config.yaml
num_attention_heads: 6
hidden_act: "gelu"
bias: "none"
init_std_qkv: 0.0159
optimizer: "muon"
lr_mult_o: 3.0
lr_head: 0.0114
decay_shape: "pow"
final_lr_fraction: 0.0
doc_mask: true
dataset: "wikipedia_en"
MLP neurons of a small language model. Each row is named by its layer, matrix (up: input weights) and neuron, and shows model dimensions 0-191. Each number is 128 + 24 x the weight over its row's rms, rounded and kept within 0 to 255. Numbers have three digits each.
After each neuron's rows, "fires on" lists the tokens most often at its 100 highest values on Wikipedia text that the model never trained on. A number after a token or word is its count.

L7.up413:137126161141148078179147124161111087120163084181169077099106152118074131121126125095108131132102097122166132113157107139131124178144132116113124191151100110129133157126134097161105143139158163121084096146149133158147105098141145130126109132104128155105126165165099135137193157123142154110140093108079147131125185122109129129131119148143118157152127145156105103123131119114118119078095152151113146104105102107124082141152119127111135120156131166108112127131127126120147148143175113159120118123124108103104120125162087130105122137159115136150126117119150127099102101080152152118
fires on: "z" 24, "ock" 15, "3" 14, "el" 8, "0" 7

L5.up413:087119119175114140142121161120138141128134105116171146171151132115129160093121123168141138103145149101134127138130111169157068117126128142125157109072110159102171126146158187128142124120113135128124093103087099101126114137089117125111115125129167143145143133111151125097104131149143105165123105173156147155117164151128130119133106082128180119110146152127186114099116148103165148114134112068086105124146121175139149128133140091193149095102123137121103120108149142092130090127102143087107147151108108127130149153146146140106079110121097131096172137124107122129138101123136123126
fires on: "b" 23, "m" 19, "g" 15

L3.up483:081141092120137120128126107127110145122096157141124131149165128143111165104149127167155149145108168104087128134118138141148150099098079140122131151153157154140132105154137144110115161119127072126138114165196125105120099150126131135145153150097138097168083081128115094153095141158146171141148133118094136114121132115140134118108143139166100136132092144142111112125147098144099110167131150116110108119125133088151136125126159124162125163098135086123100148131085112169139148123149157124156167102095124134132154143126081119151181104124176143120105143105064085132114150091129096137
fires on: " de" 48, " Cl" 11, " cl" 9, " n" 7, " l" 6

L8.up43:171124127083083105148128104152120138107152125177160106109137139109142132151135147100156106108141079134136098143097099105116108142145122154139118120131106156132116128115132175116141122160119130104159151088192105117149083154132137157141122145110091099131130138116065133158155137153167111104070112124096163128139160126106137101136129165116136135132090112137109130135134099154153082123143097158129175114154100122132115142135141166132110141134119131125150122127152105175095142133147159102151157057134108121137129074134122124115135102171169118120135107127081131132158104176147152110
fires on: "C" 18, " of" 13, "i" 7, "ic" 7, "a" 5, " social" 4

L6.up159:131118138092140175082137106127133150128105095153116140130172124121087122155166130122147098157163120104142132126137120138160156129135114159132084130109137097132149114125142132173088131131061097128191083125142157107122138130168104153125150127161097140134081148058181127162123120114130125131142141121102088175081090096132132098111137119126141113111121129141136146155153136143109140143123103114127135139134139157137124135097169076154147093104128139152125125109099106107116088173140147123115121129190122120113138123100150162143096108158155163142121148171121128111094121115097111142
fires on: " " 39, " it" 25, " the" 7

L7.up334:102136109091154093082099147193149131166132105112108133161131173164092112124133110117153101109171140102149153144138102123078092121150172132122111151171137156133109145159128163125135153147165110127173140127100106126130156110156148116081138133159108130120152124165185110122118130168109155150147145122139174102115090084129095140116120107087131135151143123089129067156146122146160130134119115105133112127129112146108120093148126134132144108172110154106076121073149108140124128151101163107084112145120094129116097118097134150142151147109125135103125149112092143124156127132113126135
fires on: "2" 21, " the" 16, "ur" 12, " it" 4, "un" 4

L12.up228:075139142149098137140120131150158137164135146104184114123144102121155098109129131123169130127133141143139085132182102162113105128169110120136114110090105095161097088154152089159146184156146131162123116147093146134132081171116128124110131149117138092125090135131081099125158188127117101145074119101114118117118093142174158122119128170154143109115166135164121108111084144141122150106166097126099125135144119162133172128112122111165117147164121153149126106151112140095103109160130108131171096130121141121121122137134098129093132101132112147102117094139116106137100120086124104144
fires on: "0" 37, "le" 6, "1" 6, "omm" 5, "b" 5

L4.up489:122128121154132117093112158121174152136147114108163121160113156135092129137084141123112174158136198149141131147111102161140112119138117178114122123111119071115118124118160137143164117115090157139128089128118102091107135149111098114083161125129170143116139157115157121155100159090149141162116141143148133116099099135159090111118172149101178100116133156182142108133141134146069129112148138099125124139148138141124141091125113086162156149124155151118133165142131107078094146133085130169077106105100074132131122107129116126102141134142129129127134123145119104155143090154109137112
fires on: "w" 44, "b" 7, " Bow" 5, " w" 5

L3.up186:077158117122159117094116110113116136160085099117110150137124132102110127132118133120165102123130163136121123126146130100127150150129101149143114150124124127098153164120158100131098146100076098131160157119145159104121086141165142134105130135128157144144096118148112113118098165163092090157118093118095106126127093161133123144064114150107118157133109161126135115103139114115146127136151097132165175153100124089139138103089117119157159165090117118110137143096126145107135204119151183106122173140172119146127125104198106100088137137167152097115129126142150150135154140108139127125
fires on: " Sc" 16, " Cl" 10, "j" 8, "y" 8, "ty" 6, " cl" 6

L8.up80:109117138144138072132097115162152132156126113067126131177128182143128183112135130136127136104116148108155113113156073125168142108191152107145139150143147158109135154133114142123144118137116134145145111153113130111106144108144155170129168139130135159100184134131117138118134118161138168099099133147097133099147117101110127143140146154094086126112149143095130106149150122155100107100136135127164083137099098111113097134128110131115125165132143139105140115079128121152105101152140148134085105135116128113148149133098096112110097163117157091097138114088078166102199113108136136105
fires on: " the" 38, "-" 16, "ur" 11, " a" 9

L4.up24:155126163123111094147150116130132113119146145123110143130128172146141086132148114174057094152133113108160128093148157134110138143146105159110198169111127139095093106132134131108149166073147139102102168122118105088138104161115123167110119090131114143126113193120075156125142131153146145120183115143120139128166112118143147122131085155169139154121162111130126118126179106128137141113096135135125093088160143118139104139111148136141119120109117154121091109084150095125153089123165142117129125134161100132149119180165144125094132103093114106131086118119132121140133110119095130120
fires on: " in" 22, "%" 10, " During" 9, " during" 8, "During" 5, "°W" 4

L6.up232:136143170186129101116109123135121097161138086189117143119112117168119078168148129121156133106098144143144121168156145155132088112140080108094088122163137112096145123125127110149155110181107142157122139118151075155147118106152111164162131125129126138098133156134132137118145095130095149085150077145117106151156122116139144108144102133154117142148129067146169094166134116129114109115120127116130109153155097119138117115140177076171088107111103127099154116173109136105120113122099111135157156176142114144131112101111162124113105152134127115151137129097134106117145132119143147090
fires on: "j" 19, "cer" 9, "h" 8, " Sy" 8, "y" 7

L6.up168:112142200160062159052121143094091131144154147155188074124132102123148156104149162150123118066101132125112105187118139126097102159112101137109097126142127095109147080137099123137116170117126152135137113105138118153118143107114111124119114167139135130136137111092071092100160109141128127134106164092142165182143134126145180138101101164138135135131107129140122121139126143117110115132123113130159141122105132085154125135141128101135099186121116165115145133156105154114140141097129097121155109130153138125126140115115111122124106121098127106146138131113151167126108145107141157145
fires on: "j" 21, "h" 16, "q" 8, "ir" 8, "ull" 4, "her" 4